config.yaml
n_layer: 8
d_model: 512
n_head: 8
n_kv_head: 8
head_dim: 64
d_mlp: 1024
vocab_size: 8192
activation: "swiglu"
norm: "rmsnorm"
norm_place: "pre"
norm_eps: 1e-06
positions: "rope"
rope_base: 10000.0
rope_fraction: 1.0
qk_norm: false
attn_scale: 0.125
bias: "none"
tie_embeddings: false
parallel_block: true
init: "uniform"
init_std_qkv: 0.0167
init_std_o: 0.0
init_std_up: 0.0167
init_std_down: 0.0
optimizer: "muon"
lr: 0.00159
beta1: 0.93
weight_decay: 0.078
lr_head: 0.0059
warmup_steps: 200
schedule: "wsd"
decay_fraction: 0.703
decay_shape: "linear"
final_lr_fraction: 0.1
batch_tokens: 65536
seq_len: 512
doc_mask: false
train_tokens: 418200000
steps: 6382
dataset: "wikipedia_en"
MLP neurons of a small language model. Each row is named by its layer, matrix (gate and up: input weights) and neuron, and shows model dimensions 144-399. Each number is 500 + 25 x the weight over its row's rms, rounded and kept within 0 to 999. Numbers have three digits each. A neuron's up and down rows have the sign that makes its largest values positive.
Before each neuron's rows, "fires on" lists the tokens most often at its 100 highest values on Wikipedia text that the model never trained on.

fires on: ",", "\n", " and"
L2.gate928:484527492503511531510506467469490554446522538488558504486494494540484499471465490509487491497540501492467511495539523485470489515492492489509502498474456509527499483494503506475467518492500527549492527506493522478486512523527540487496564457501499533519526522501520502498530497495516484501463538491457465519494489506489481507490531472483483519498510523509530516485489484496501449499509503427477521510468484469504543524541535507540489456490483486456500462458493534466482493489498551474518497475503547507476478503521514482491533532491461511513522508505520482497496466522479558475519497548509479493512508455491545526449480489432499529521507503470486477490512542504557543525495515484494492512507535483514468492496507539533499475494498491481488521499514472502487522475466522
L2.up928:465495504468525503503511481502556515531509541512493490487486492531501514465499534482474486511503449508517520487525491533499494524470494508496503525490492529531532500552457524485507511493485494445498450496476544444450504515505526518480531515468504518508474507501493482541486507539474493499477500512501478528501492512488543520531487517483492484496480544510457485497522507525565493528528513474501517510513454487526483516540486552493473503502457483507448504488459497490489504497491505497509466488468542507460516464501489533489457474486531478472468491523512479452492502460523502525511499537465500458506514464500491479513475474487484487519503492466538518493556451504479483533509530522566516536471497508506473511492496467499466504463478548529465483521519498523424511496468497

fires on: "\n", " 100", " no", " 800", " 200", " 1"
L2.gate136:523512467504485495523552531491507495492485488491503532482508469493513499517494493507514472540482523520525496491480516500506529503530512524475498482453506475482553534487508516467523480506473503493526469473519523558492514474510524477509517485519499532519527539528526474539471462493494488541459546515488488459502494516488484496450491486552512509490537504493486474484490479490477516489468488492513489499541519484474466490480520467511507529542483525530469483516491517523478480472518474492503518523523507504530519526478443476478498504480518521526475540481542502505488490497485478517496520500505485542525453511519501470527508515552487505513417526506509487538498525472539475476477493515502485522494442494540528454546518498469503557495524464528507515488495489469497478468520501
L2.up136:502492466466481495506530493515498503532482477467533504498538477483542500489491499491520524505499452462536529524490535450516516490541468520509504484520478500510461488435523454456551486544498460503480488512526520500474486491504477508475516497488483488485540487535494494500547513502493483547493530513506524491504485505533507545498529504494494476485460497488540477498492511505490546490481477510513501482501494507528504480488534504485495496525476538490457514542506520498491533476472489503492518511517507498500521544492503524488519476485469514482519508555502472476488530514506521508510480532471539491525488486510538485490497511510468524505514487490525480502487445480502448496497496475502502477474480517517508497503495492470498512496524478526500521538496499505483485486483474

fires on: "u", "ce", "en", " Land", "un", "t"
L2.gate111:521477508468470503496479544514531537484467516507487492496502446488495464438518472535507468545530510473496480475503472492512547494516534528516485563501535543505523502491498504499521484480499508479524443487465438471457483515515475506500470534496510489494501493532501554532504510585512478494484528505493468493501466529510514449504518488503565473509500492525485509484471454508473480488457481449507530530508525522485448466455479494495466492540549457454464501469481464529513506504496485466500543510523502510452482519535514472538528463500493489491486508530508500515592473492483514478495518552505491521505497475469535521518495546510496467510503525514498494497544546495480486535559538529541518542481459473479489482482531482515508467501540513493493532526477490488512506513518489
L2.up111:529502547479495487505534496510464466454491479488488521501515478467509523511517500496480505548524468505511493544474540490520482525510546507480521498489508526520522473476494545468512436533514502502495541502500470517487460481521516502527490539491501456534479529525476523512503491482501494504480542487509476479537489468502525496512492504501473485478508478495533462475497522502488509452509499473512536447560487459480495521521449449478486531478539563488488516483488463501496487476478492481479456501489479511536506506549550474529519512473503469514518499493546554549559526531496449487497526518470507488482510515453500463466506500493508504483475519498479528520464525525554536478511489481512511534508492496516540475517510511525496519536468464500491520532468514496499461514519490

fires on: "\n", " Sk", " sk"
L2.gate156:487562511537460508535492494485512491494453481497447535485480506446468476546478492519492520478519492508502484464479470506566541480499533476502516499456494515505534500508490466510505537480453507495508499460459463495499482499528523490511488528545509525526481491516500463499459508514528467541478502501503520497511493508491491495505521503506507526528465506507491516475483501512536491468505506481493526494528484499446511511517500507489513526512495439490510475451511497473511496494510475506528529500483506530510518484501465491469473489526521492512491517541533495469526479498455560486504526529503509481470512523540489495516534532531519465494519500520530482492542488515509495532482553508521515493506490459493477533545548476511482465530510491469559431523445491477516529503557475
L2.up156:527488522515508518425482523491508506484513471506520486504470501540485497495512504487486501518503525481502535513505467500504504537522440531482504494490487518496494521532515453469500529521519523513471497441490525507439455492546511502521499501566488516471474532537501472515459510510534505506482517513502517530487459499476477478512517493482473483544471491530469491525532484488471482539453523465538458534479465476498478498490536508503456480482504476498515466509500482495464511483505490514522467550478525543480481462484457508473572508490547497488473468460528478546480463478479485556456444446529470505497483494485518439503489489473495523542470517464537465465513524502503518509502480490503495473483463493504445450469497457509491492477536512506486523515488520466484498511491470

fires on: "ed", " fr", "'", " Mad", "iang"
L2.gate73:512504488478491481502477482475487469480494481500485538465487517458517531504494494495524554511488502450492472483499472479504529531498494504477509506498508520541532497500478487446516536519527521487491517490479489503452510502547493515504482511524506486472473505526470498526557524530487490531509514506461494487479507489519496485451474450494527514545469547486490529461508511522447531492512531478509481522490445538494492458533495530464507465502526470464531490498450509499472512490471538504497571503503491535472459471552534512518513488490477485523508482458540521517526464506509519533501474505496490515490499477490492507439517462495491496511505514502486474486474530555511526474489514495500494511482513518484467504500492500507487489516498502521498483514497504521476535518481520
L2.up73:528489483502479442520516496498462455498524502452518505483501446481501452486500490510480484454520476517504467480520508507504523513522486527526520478501476490501536455479480461457544525520544462486508498519503485484490511539488484528486478519494527481476499505506470475530479486486464510520494495507490491497472504441493562509503501478507560533506490485480489506512494569487509497454510503474455497491547524545488524517519481489480510458435516512504494501513489473493497508507451515496521500517485522486478473485488517515516489477505481474451504522510477520494543474506511539485504487561485468503446489492527488506476470446489473452458489516493487531523484557481523486495461500479525508512541523526501457530497492504544506502457526512525485488496529514465488508499449535

fires on: " inter", "ort", "ild", " brief", " Inter"
L2.gate101:480481503544520479498528460534491494502524461440522518479484492523489471461494503490506533532501516468538476457504491525519562558528523527496501547554532530507497434514475517437529513519494450517499520489524525510515513480480486506490518500507476489489497498540511438484535529503489487505470521517514518473534520521487457452476483466494526520493481498503498481500493531495499511499489478486499512517511497481528485512485493502470532520546523476457485495520494515499482460504504486457503559485490491487519487509519554517527514519493512478514479509520550554506479522510508469458491470532528517471466494508431539493505534522474520478496513482474536459515464524524485447504476543470526523524470529533517488538482490491537532521514499497508546466562531484496559501500502498
L2.up101:524492516500519502501531504514501531531504533540516528466509487463550493492457478515540494483463520501513509499488500486542502527527500484479509507482476484494506503472506506493465506520467520468547503485501465481519494477475505520480547513539478486501455470494510477505499467496484485499518470529507491514515484473513478528509521506504534522526537516495516524483564476491523482499462452534537549479481509493516496469515452538546507473527534501531468483554498547514492526516503510508513492507453480496512476531531507520495501544491504522502501504509547496552476506514465483454480505501463509483555489481495496534502534491519500502478494505547517481490530515523470474485539507478535509515479502513531495526519443478479476496513471552491483461518504533488547554486518499

fires on: " |", ".:", "ri", ":", " little", " of"
L2.gate874:509462487520503522511537469481476480499528515479501505502531511516511480523472475493460498507539491487514500486486542449512495478497565484507548484492485480505523513515492514476533495496483471484515501486470510476531489446482518468486469516558502523520481489503478505444550518515513476480491472461503515461509525495550477507506499491484542497489530470501526489521490497506505506492451515492513491479457503455508515491511581496538493468467468536494521454517504514522474510506523487521484489520487456478518469525486521496508455491473514504490462504511509508482493470512492541487511506464453474438524523456504500496466521467471529467529495522528471510456489506493506493535503489515459450539463522494520490491522493497498437538527512504480489495499488502493475474528461475
L2.up874:485540531476504532503528491516512515523497492493541562482463515502547511480425500508481517512516505503513436452514473433517482505468495500502501496533500466483459533527514473486514479482501459514489494490525481527442523550514512527475479504495488535516492460523521500475505519514474466509489521484489524477483510500536442513475482478494517476486487477520481495493505442484492469517453482462540525495475484479534478497492508477501502469484517484540490464486512492475488490526523480519457485524504457437487498541479497476474498504494543516482468478468531478489538527508500507445496488499490506536515498522475521493456502494520498500550515518525479480457469485481505497515477517457452492533468488467496476506531519486501470520496494543509502516493510468502514483509451503

fires on: " |", " non", " subject", "for", " any"
L2.gate309:462510512478506502539502534517503461519501531472524540477513478489499470499496475463451543501518487520513502536474496467499534487500504504501521511493490484498542485489502481477500505468480526501482506522521490488438468491512483507513525510497491479495516471496492500449489514484527503487546486474545515522539549474532499519517465526468497494491459463498507462464469513527480479522446492478511487502479526491483471497491505487537454492475547544506492487490488433519486467518484509491484492531537486485464549477469502492476475550520485531476487518515508445512498523441503506494485499473477509495520535481472497521511562462520478550472497530515471511474489442459523479488519510457526522480527502486488453515518510515505502498542487506492510482528484470544509510490525524
L2.up309:500493490545541501522511528510483515490436517487512518506505486539509538512508567506495487493454460474481521493497502522480495498457501486489513530485496547496539513502497492473499501481495473494482509494466496563499524534507518490469449519531520516504500523546503456504475505462522469476465496496527469509514498492522518505485510483511522485520511477508522474507512472506534545452511540526509482494501487457531505491499481483457496542530515456460503502482523517525482485501491521510517477465506507497509491507514489491522488469502471472521512555484466524476448528542565518471532513519506486492524508515502473497500474494542504483500503523555467477518485514526465469484487528494507543500551532509476539528514481510481478496475537463516486533531509459468497528488479536

fires on: " of", " /", " major", " far", "0"
L2.gate992:496497463517488538500521494512494496523486499492492515512533510524442464440444447456475525502503518495478532461511560483545500517524516529504521475509508489525488489502523466478495501463443502470510487494525513478531492477490467535513498480534488522509540526503509481506519469513486493521524481551487514463511524510475503485502465490493492502521499495500509533495463503505496497477547461484491518457519528493462480518477508491478527477502474460440476495497520535480487484479514476504506493481517457512508492502477475502491465467505521502509473468528471504481526508488472499514501523516478490479487514501480506547481456473513529488486512518467459466477494456519488520510529483568443491533512489476506523501496484451531486473478499453508575496524525448455518523521505493
L2.up992:466525510488477566508481513512491487503509522470479498467499470485493465462464496492496491453513489522510496474528533473519500489494529515456527502512521542491524516504545474491574470478501497489500505454513454486495482506536501496491488530512472481506510491507546475499509449475525454505492486523521531482520466481495473515465525497533469487508515498464521496447500497491509512531498518505479493538484505498501529494501550522474521487544475434494490492487524527450463457526491544502517526506493460478520512498508517544495516490492450518510488485516499554467489468501474488512463533500501468474494514525518485491509483517495493492426468467480489469511511504518473488480487486490496498468510502508502527498443508534512494511493515487494493535484526456493493504518479554

fires on: " can", " Car", " Can", "car", " car"
L2.gate635:530490524517479516456497486520504515492536505507491542533530490505481447496468502505519466474502440468508522530522509526509519509525483540504473489495555479490520484482497502453542516544528502509513494495502505429522485509450476527458515539494495511482496495502546481523519473490429478518535464511489468493479477459487462505478535455535507470486501528500516514523487489525547467481526510442555474538541418512494530485522519525533517472481460484464513477481505484498505552498516522475495480497557508482519504509512507522543455463512508510505547503518493495520554491506498478525533490495535513514500503517492490483473553506512462487521492513497507484499517562500481469525532502515509510497521499482507531520488499519481481455484500512512506487506512504531497507470489515
L2.up635:504497499502526499515497493480502497520516497513491504473469525529515502445533430515494511494491498481542506495508525480465483516489515505471481485515497514421514529470556532523561499503497489491519481530552530482472511503515501510480492514519502448459518512516519529492547480543494495533490504505504482497522551444523441481470496484474479503529522558491516516477486484497526484471524488503498497567462520511482508523505502477459454494513500569499506527454482512495527533555544495537511493487496477489501475528504511533490490503509467527484523475488448506489514476536463486473479501472473487526500503510482496460528500522487488500491495525524486536514478482546444495499473504531537527506496499525512494547498534459516495506502518469490510515505486510485493522541460503

fires on: "\n", ",", ":"
L2.gate348:489488499497541495481555484524549491499492496503501476512505513476484528471530460502513482510530477478502533487506518556510511511547463521499493490493507525495482496493460548481473486513474502497510505482523506493476502530462495556538475466506496523513478491501511495511507563504551527533445496488492538510544502440472482491486511466516489494512459510502460473482487514494505500484484451489531440489495441531498482511511471524483540532502507473541520548455463501481508509499513518471471501511505506455483519521516487471528509469485501520554476515496519442543469555461495473480494515511480507470531485514489475500531492475515468483483476483507496526492456545493493517468462496462472537517511487513518505507523509498507459484506500463453544472527494503468491496508508471
L2.up348:504474551527498500503542499513523501527470474491480526535468508511530477461542463521478452488512449519534495498503528502502484519519460506495473492544484489481537496479496491468503497491493498479513480522512520481506469525508513535489516456486508486523477504495462479471516551498488536534489508465470495516477521493512481509497508428487494474524475493496506517514475495507505524517466508480501455535503473494516514539469501554465491496455473467521519510499483511478525465508502550528503499471451546501481485521508487535516529514471507525469498466482551484534503461485468511482448501482513520511522481472528520467462464502518537544530478527512521473467554546489485566487463491522480478525479487523486493477492541467518529533514501460543490507514515496486480530478500493

fires on: "–", "-", " gold", "ole", "il", "en"
L2.gate573:511457487517462462551503496489492502483481491532518533505514487504498491464499512515463490496453476501509514513475484504537474530482507549445495548479526502511545498552490437516512504500509510506490467474474510516468499456476491456487430564475499526463459522498514493476479480524540521502545480512503522531547499470486515506510467527456526497530529529517462471528475488480484501524501464500477484525514521458533489516477541482508492492500518457478546503502485503493485505511512459508483515496485493521503521483516513522434500485484502470478533494491483453480488511480478511548520455493491548502524512538492553465514481534470486496465535515493482499504513495463571543495516451447481501486505511517505496459493519537474472513533509490487532478529475497515528517530523480
L2.up573:486499511484511465508508502546511566502471470515549498547467470495470510498464512538498516525520490499518517514496489514519501504531537483474538491530494519515494457494440497518474543494496530506514491497500478487468474501465534500491467492537539446521503531478521487475495493513508509547447522526534498507484518506501529503520516466544539508488488561537490534501445495504500483507569489464508530536502455484534545452497548505519523479481494438450466484488493519490454500511524468569498511510456529509500486471471498523465488491450518473499528489484460516510500528494501479492515506536530492469510478504486513504513473511471498547472487503530495479532564515504494511514547468525491459531519461529526447533511562524480461467532528484538548508499510514518515516509497481

fires on: " sp", " trans", " mar", " rep", "sp", "min"
L2.gate284:476532541499471539462518500521506444457513537511493509524545494515503454492560492455477472484470504498500530459517515504479504506514494513488513502485485491518511482488518457460519545536482481485529488493520482523468508485542516521502513492489496462501505550486531468517545512496513469535505471497533540530521505470545489526539492512512489464486509512498558498514547544480504512484537442530503513519487515481529489524487490518474496532544497542481511505538464513523521456502559475485494490478511522488492497454498479485491525510476491460479477526506478490536476500454564478504500522526450469538495492476513497524537472497518489518509548479524494530506476500498479519514487498491521500514485481482501554466541491465510494522505540465480484494504504476509488489513488493
L2.up284:518516542479481519479491518544454499505529537472487501528490458514488501474494471481518512524458483489460516467532501498508481510520475521500487497448480487517518514469507448459499498518491496498564500451509562543537472524540498505482485492507506514470497530509509435493485517445515476545507507515501510491489508502531518482519506495540483499483533515492565488486503511493447506530499462535510543506469498468534518524490506500474491492560476482512508514533530481489528493491496495473501518470542508485558514503478467546531531487514532500472500508518472531532448507466471495481503484523507484478505530494487482455521502521479437501460538477568516484497490481482504510531497509494516478505489512554559488477526469496510530490547537517489474484535533496498481513535550492

fires on: " of", "als", "ars", "an"
L2.gate197:506475493473459486517470479516506466493551494464514521478489522534542474470449485500506505497496507517510496509541494474508559495529516494515441508485522518516550506494524509498506508465538533508447478495533495530478479468508501514470530503485460506435495506497511508503477511554542506489534487538542479519504525488531495464472511488509552485474515494453471509509510476454522516493505495487510517481467444525517545517531498489493517511524497566470486483535476523477506490447514484440532476486487476490481510466538489496465490484534525507491458465501472483504431509513483520514523493474487501477504532496500469476499472460484479520503535491537534525515496463484508505523525508487493480496484468524532509512517549519498529513494535495470482546491454461556494463498493510
L2.up197:474507477522459475502462465466494502469510503506500475497505514461495514524536500480497521483508467499417481503499505534506507513520480485480528523507535516526549508528470520498524515507518469468502472526517478493478508518506431473480480530469485506536460531473495496529512436541507465523517479523549520519493513480510479487496512503512534508496481455417484543518499545485531475508482493520491486507495479490513522523475521493484523475515469527463503486520536445480498534488518518531524508454500442500486524487471496491517482491497554489559509519525488528529508485473517458482510520500458479506526522540497489449511522457466491519487509498551515525456486481452541510515508517521509498486481502461487484464504504482497478495467496483472514489518511514516558525501531480

fires on: "\n", " hold"
L2.gate740:528491450478497509521464479502564482476516554494532489484489462557484536511507517509486457530509521519477510537495525505483510487478510426493509524519481544544489500514535502500495532511506495483519487489528477502486514536533517489463521485517471481504499509499465497516492497515497459509449491491499492502511457474494515520507503521431512510522448493487489465482494470510532479550465491502510496532477486516563529475511495495495505524471509513503482509504510497434505498491495481481542507529505520514566514492488486516491520481493480497504454485524506488497480520528492510520500532499497541481491480475529490489475486517518474486489516489486495507495508483510506494562476465498517458499533498528525500502527471455500505533490472491493499483531536470498472442522522466
L2.up740:507471494478484497494510504557580480479489524465511527490503502488492515479460528529473492482494496492450480571509510508531521536497470482492514473498463494532495511510471525509490466517477467487513524487539469455426496585562531516486493504503490486491460514466493469544479546555506467485465512517460480494468503473481494507510504464485511515515483482498499513465477464507511551496496494510530486464457495519501473519510504522481484485458487489512517524513467500474492497485513506457523525512454500498525503464466524517481525449501501473516488505500510512500517522470530487490504520475507513470513457492489511526457473484498522488496497475551508495471485518531477491530465536484470489489501509519501545491485509442492467508504476429486546516508542490526539499509558490

fires on: "\n", " ac", " Ac", " Ec", " |", " Met"
L2.gate727:513467502498489483488471511519533485525540536490507493467496507526492481455487511502501480518489517503486501467515495459523484517485477480503484471519486439519511501497487501485525518444487478489527486497559455462500469509490539524522505466482488474479544511474474488492487472467474516521465486520538493544518514470534516501475504470499504485481493497549496509486490479514518547494554483502481501500491519497500498503491486446468442481507507542539526478489471474499528492451528480477480514480470482478493473500497493452522509486472508519496496496426493464489507480551448509477507518487488502511492537517524509475448499528524457524546517522511536503522493490475477535478469501542524476501530479484470509508574490460507480475512566450498526534499506491484504510519485480
L2.up727:440498486515448507507497492483494487506469521485490473542519467470478504490491528515492497488502476495541512508515542505480444530481506469497522468488527545459545512489483516512507500516488486508517557525488480519466528499481487550486486504499544525492526539508469495469463501527496493530526513486494481471522549459472523541547523482492495527544469519547518510488521471507510501465466517486487486485501485475503537546506495555485568485528485489484541527485499508513547499507550520470486481469479544538478467484466501484483497471480473468537542506488471483495496463505491520505473540529503513477525525511469471516511500478489494457516487482454489524510500516515491513499496491475497500440536455509451470477510485517465476469524454474508457495484522454509451499527497508

fires on: "ron", " fr", "iber", "omen", " heavy", "iang"
L2.gate814:516521518471486491475496453506491462516487500501496525507524507514540473477486523454508493532506512507504478470481504484503474504463480536497502547499522501517496480485482513498512502519496530520507479485490478499506503507511513493507533498513476480532477517498486481510499507494504511537507512572476543508489502469517475486490502487471526550545508512517520484515529460460481522463541464465520496516527484493497508514516493534474517471480509494493507550504449521491485490495517539503547513518507525536515461504491496522505512472470502478498462537456504514474524478482497461504524494502473480495477460494495524553486505489461521513495507486487519499447495522544492490480462473513450467514483493504497488511502488454473478437540546513460477515470488504561523489498503529
L2.up814:510518494487444513499525431465441514496485541503504507482501511510525478494497423503524497525512486543468515491491508533489463503503483554492501510480445505519523494477449489506515513504544519512540484520458498528508537504462520541502497468527506498501516503512499424420489522510521468529506513505488533519501480490493492440486505512512572534521472523498509496499495457468508502483553459476496522510492477476472474507474495469478530487527490498493509525483486473473498481473507523501497495484489487539493453486478503499495471499500497554465503468493441531500534511517504483508528531470470515510531512509482529488474535433516525486480504430515532498478507526522529494484477458507493463553538503550511507507525493519505475497499488523462472483518521512514496474495488488

fires on: " inter", " tr", " Inter", " Ir", " Tr", " Er"
L2.gate724:461512491503512502458484489521513527507496464505490534447493500515526488495488534492546469504492510527549511537572503513464475464487500541492508500528463493528473502557479512474507507504504485511511492485487519501503478500500475513485515492519489537516530452545480518477450444509479502478503481479536493459508511493516485472499506492484519499501511509501466534505514509474498485478532503497544521564568499472508488476471531525472497536481483531464464463476508486490494473521543544546516528475497524533502539558554484515514470527486545507480514505535498508500488522454547454520482492508503514457472531507494510454538509534512485457495470497457479442506504506510468503493538488527448498502503522511545479482471539525538518514509494529521499464509502506483537491496505521
L2.up724:469466475499485484492463468515504522502515508536485499490485500504536488471523495503509536447529523517523501473487537485501562471506494521484462500448481494546458463445538444519483510535519480520518491553502471475490464531490533550522457512460515499512515524491530493491454474517503491479537488494538489482517505489505497517441498472457496506471477542494524512502544487477520492487516494543505503513516488506489517523454501540460473503469520502515488451527505471488538511523520502503501514505463489499534489532454513511469496478514508516479543510512481489519491507510472477470483499550506522484528514503491492560519519529455509470491480525510533477447520527483457514461471471523475476444513469518517547516502493519540522527463483482505508476496495481481495481497479507

fires on: " of", " ="
L2.gate553:485466471481466479524545458487516475457460468539490483519514498568482509504470500521472460511518436465506523501525519498525520508491515488494533535470522513521470506526477547496551518505512515490459481506496528468527461459492497494501472458498533513541487447484492520482493492493492514516468487499491495480509479457521500490472534510547518501477477475510498502504472510535466453468556536464430497494486478484527493538505488502489466467526484538518502494452504475467487468508502515536514497519536475499500556498516468473514465519526527544529519499490528489444480460488496575546490496511507514517465496476464487529507476570490495493482477495510526522497488486484557479527513486593442489490509470472522495500523501479468488477527491503489505456493483485493495507505510521
L2.up553:480481472498514493498512513483543475462486524513492506504539516540502507494480445481483531493501458499563481474505494480508469455535515469479529525486517551476531470538502523503547512493466467511474541507460488492465467487531500525521479498450475523512512458472501436477500518507512456484498513490470530520467494499510472515494494540498486485486487481491500493495469500495519507476483510509506485483483464525507471535493521507504471483535487503511502506475528524502492517532480460519466468530486484471466475435516493486529480468510537522535532474468478511473530478502504551515520520518506502524468511466500491522530516507542510480477485497516500502512477455481465467505492556489470506478507477522504500506513545473519513486527530486467488512485515535491528481489483512

fires on: " that", ";", "umbent", " 0", " finished"
L2.gate266:468521499494507493482483494510520510465528499497511538478475478506494491503524502530455475480504505506471509524511484488466473495490500476508480548513520513459508486489499479553489492520509507551506487538507509506473546523447514504510507509521488438514486493513516552496511506522503492493490595430538495474490487447458506488488531535491497515490450521508497493532536509470504489491509466478493494493492491478504486517513513460518492468519486537489500499518517522514494499477509500498517509524521498518560545480533501488519519477475499512508443546460488506521489490493474486488525514531513467477519563516510538518483466536478489467523470524477450498497504521543503527490495499564487454486542520532490528519552502474547490500503503479534485501441471497484464489512503496
L2.up266:484488488508479494456490465495501459499506468528505520438534514539470507525476498456557476494521508484487439439521498474469524519456529497501485466465482499473508473517535485512489513508472515480519538516499551519542522508503491526508495487510550481456522466510525525491537535495508522497501549508492516466494532507479475459516481543506479542532492468494457500516493527467506499470500550495470514485512491537509528507503506498477503516518494494477487512469504486541496509516467511506454450491553505523502486500481513483519459506539534539489472515493495479458482520470457524496513498472496464472473507486530501466494480507510491509502518501485494517517493483492568517527510469456532475466509532483487510487502498496503505467509476494497505501492512461522477529480478510

fires on: "t", "'s", " Railway", " Art", " meaning", " (\""
L2.gate451:474440497533515501500506488503502503480435502516507486470491490462515513495503485502498479464503543557478462505505506488510510517505501518503524572494498509567538495528488544536550538520531528551534536520486484531495510517489503480453527563539480496518495516445538540494477520508521519465534523497540503492472483533494467514477471475492514521481501487479480466509533489511504500483480485494501517550490457477522489477493514501538492504485461490469479455505525507491488530488526501479537544488508491508482530455457487532500472519529518466526480515523514507479469468477468494500465496471483545555473529494487540520513477523530480497529534477514512497465534475498529511537553476518510485493510470465535499471516512498521515500509481526536481482531508482503484502530503535
L2.up451:511455519499518498508486495472482516514477507504567514480515514534500545545490487515501478486460521516479508565522497467492513510486513539499501575484506513474493491501517488521498497490525457511522473497496542488503510488470527473510496545487496557527475518489476496462469468488512479531488554514532496470461481495528463503481479506523486467472487539496533484521537447524512506473500455437441546497490517493487551501491536460502499543478450516496522493453520482471534514453511514512489472482532488479482491475480458512497489501515519522484493538465495501454494503515514446458488464482506483501441476477495558501482507470501477492526499485514461516502510493493493525528524480518510513519486487475485484487556475484479497508457466552479498481515513494501445502520498529

fires on: " and"
L2.gate227:531509477519508517487501502497516510492512545490542540528486469496541483469471497508555520496541476535501524520483490529523481500503481492516501531514484471476468535487537481492475527516505489509533484475507476483548469495510505469513506483541486479449535550507460486484537487493515538502484487534523498489505465502484528455494507491470543545464479535471535546478504490489529510491501471504482483485500536510490504534415468482451517503474538468536504499495500526493477521507520477496491477459512542489537488511535497513528521502519498485463531537489512506519494506503540525512547461499528425491535499469499553538499552529481486520508498504478506474499502538496465475516526534509477478532495525504470473522450499530538424494462522498514505467486487533480498505444465468
L2.up227:499497461476475527505493492509505534510496517446488510511480470527481546516476503509508515499526487537499478486517478491492518472512500460516487504473445477502494519458509494508458532497529506500505510533458456472470499503530516444442518504538494557469517508525496483503462488457507515458472467474529462511475489510494523469480502496520500517518468518514524515431501530490519519504478503478543521562526519493536525468467514488569459500499460472497524500523475521498514492525531476465463503471475499477508488542515508534511552498549497506511525524482478503488499534526553523504504504486522485484536475496499533501526551493485502492503518520518540464473473506508474493479469558474507490491494526505484556516528485510478483502507492492494537528457466512572450501498499499

fires on: " |", "\n", "oy", " anti", "any"
L2.gate346:454479497505481484511488528498494479519511484520556492497497513500441520469501489516509503494487484497432499514471532525503478514505478484505490517516492479522562545520515488507487501512511481479501525507467497500484496472508460513501479500503517472511484480472436511515510530511519528472453518475526533480486516491477483494521482493540521529484547498508456507509486490459499548484489547518480488493515457526499457535482490496489499511519501518451491489453440490556484502495524493494483488494516480505507500522509507478461475494488463516445505484463486483513440527539544501467485550515456475463472550522489466509434503432503467478484480524521467515488498518512531461490489474514470482530499498490525504503512492507477449484491526482480528501496489454473517479490501492
L2.up346:516499475500475482488479435492488479508483526511523511457502505493499508460499507537441491515466515521507540513520542481531490515493502464552460526468494473498533517460482496519548485538494537469506474539524471516487449499447504535494473495464532454522510509497477485486477512486513480423488515510486519488512492486486516511530502507508516470503474481518501518531547486471460475435510527479467490499491493475522496519485501487531468492512488476524503526497512466482512484527533488463487482477494502515507503548476452472493526537506516552508438505512519492487459538509489523466477511534463502475513511544517508516470478447447485465484449568492466501515516499487537479483490497478480523528481500546547532494561518488501482505528502471455514490459516530519489502527506475

fires on: "\n", " =", "=", " −"
L2.gate871:510435519481507505533522537519500484492495500487473450502465495511541524511505552536491488523501507519483526527500481512476522504526476458513509545515547500523486481505480528485480528520480511525455472474482516493497445506521518549499547458488523508524513485483511476520526485493479503489448524496483499508468494507484465487466529493512493463478515483496519505443435487474510507501503484497482524526497480499502497522537461526531490462526528512495472496494556554480465459511497526483501546474496483540494519537534484478557480527495416475497509466470556499518497503475501534492485551503455544519485499469511533485497483516466527486508482536524511507506507524506511489487483507479429534503500509517474470534506511476481498481492511531553534491480555471448520493516513519
L2.up871:468422509512488494525552504466523460520484503504453516499500474538507498529491506460473527507523486494527521510516525486529517476520510465503508511509487500543504466523493476466445505519517523483429458514459515496502488468458506482487547507467526515484505523475512520490488515481494482484450506486537503477452510525517466525487511482514504496487477460506532500474516515462507502491540507490527482523493470532511505475478538564519503531508529527514451486495513507488507496499506478511473510460481512561503530484484482525544469488497468478499496523497553496551461463456500479520463534512476518536493515477502495466487507513481485520474493508509502496512570516511541508542499489456488499557463465493498528559509536505462464530502482503492500467472511538523506476491512491

fires on: "\n"
L2.gate80:484496482531495493493515503531502531477462519519527484469455477511497514493504518504495506522451499485486485539521546524496503493501467520491537465533541530519513472462473492492534523496510514459508476514496499479448561528490497508515506487472512523595517490485507506531520512505537503520474502495508497470492514468522449521473465521499521455491507492576486497479450487505490498482497521497525449550499472475485500513498478492509498498532472475507544472471518509505490513503513481537500495527540513501458506477469479484479479480499505487525426474476494517518519491474487480506505504537462508508521499468500519480499478477475499445483481521526525456499538501460524510524511516538510473512498489483517537502503523467500488519546497499528461480496500519507538503536488538
L2.up80:515487467506468520504491514521522462477482475481516467492533416507537460501512528481505495499538509479479486475509538526516558483526540467510497520516515486499456488499536487510476541547528454519488465487481519510472483508503484468473459500496511503514517461491525499487477503522526501513519474516496484484488509478506520459511509549486478474455506500525513471531473486487513480501496502514463504448538492501512511487476468505521457493511505478507528477477485502534536490497499536477494439511507529509456501530537489503485513516484504537499489513480516533500491537480487526468531510530501445468513461480476528510513528470521484483510490495521512487507506478460493467491494520521471537452510530455514462551492494511446503481493502565539483473488488491545545503463460528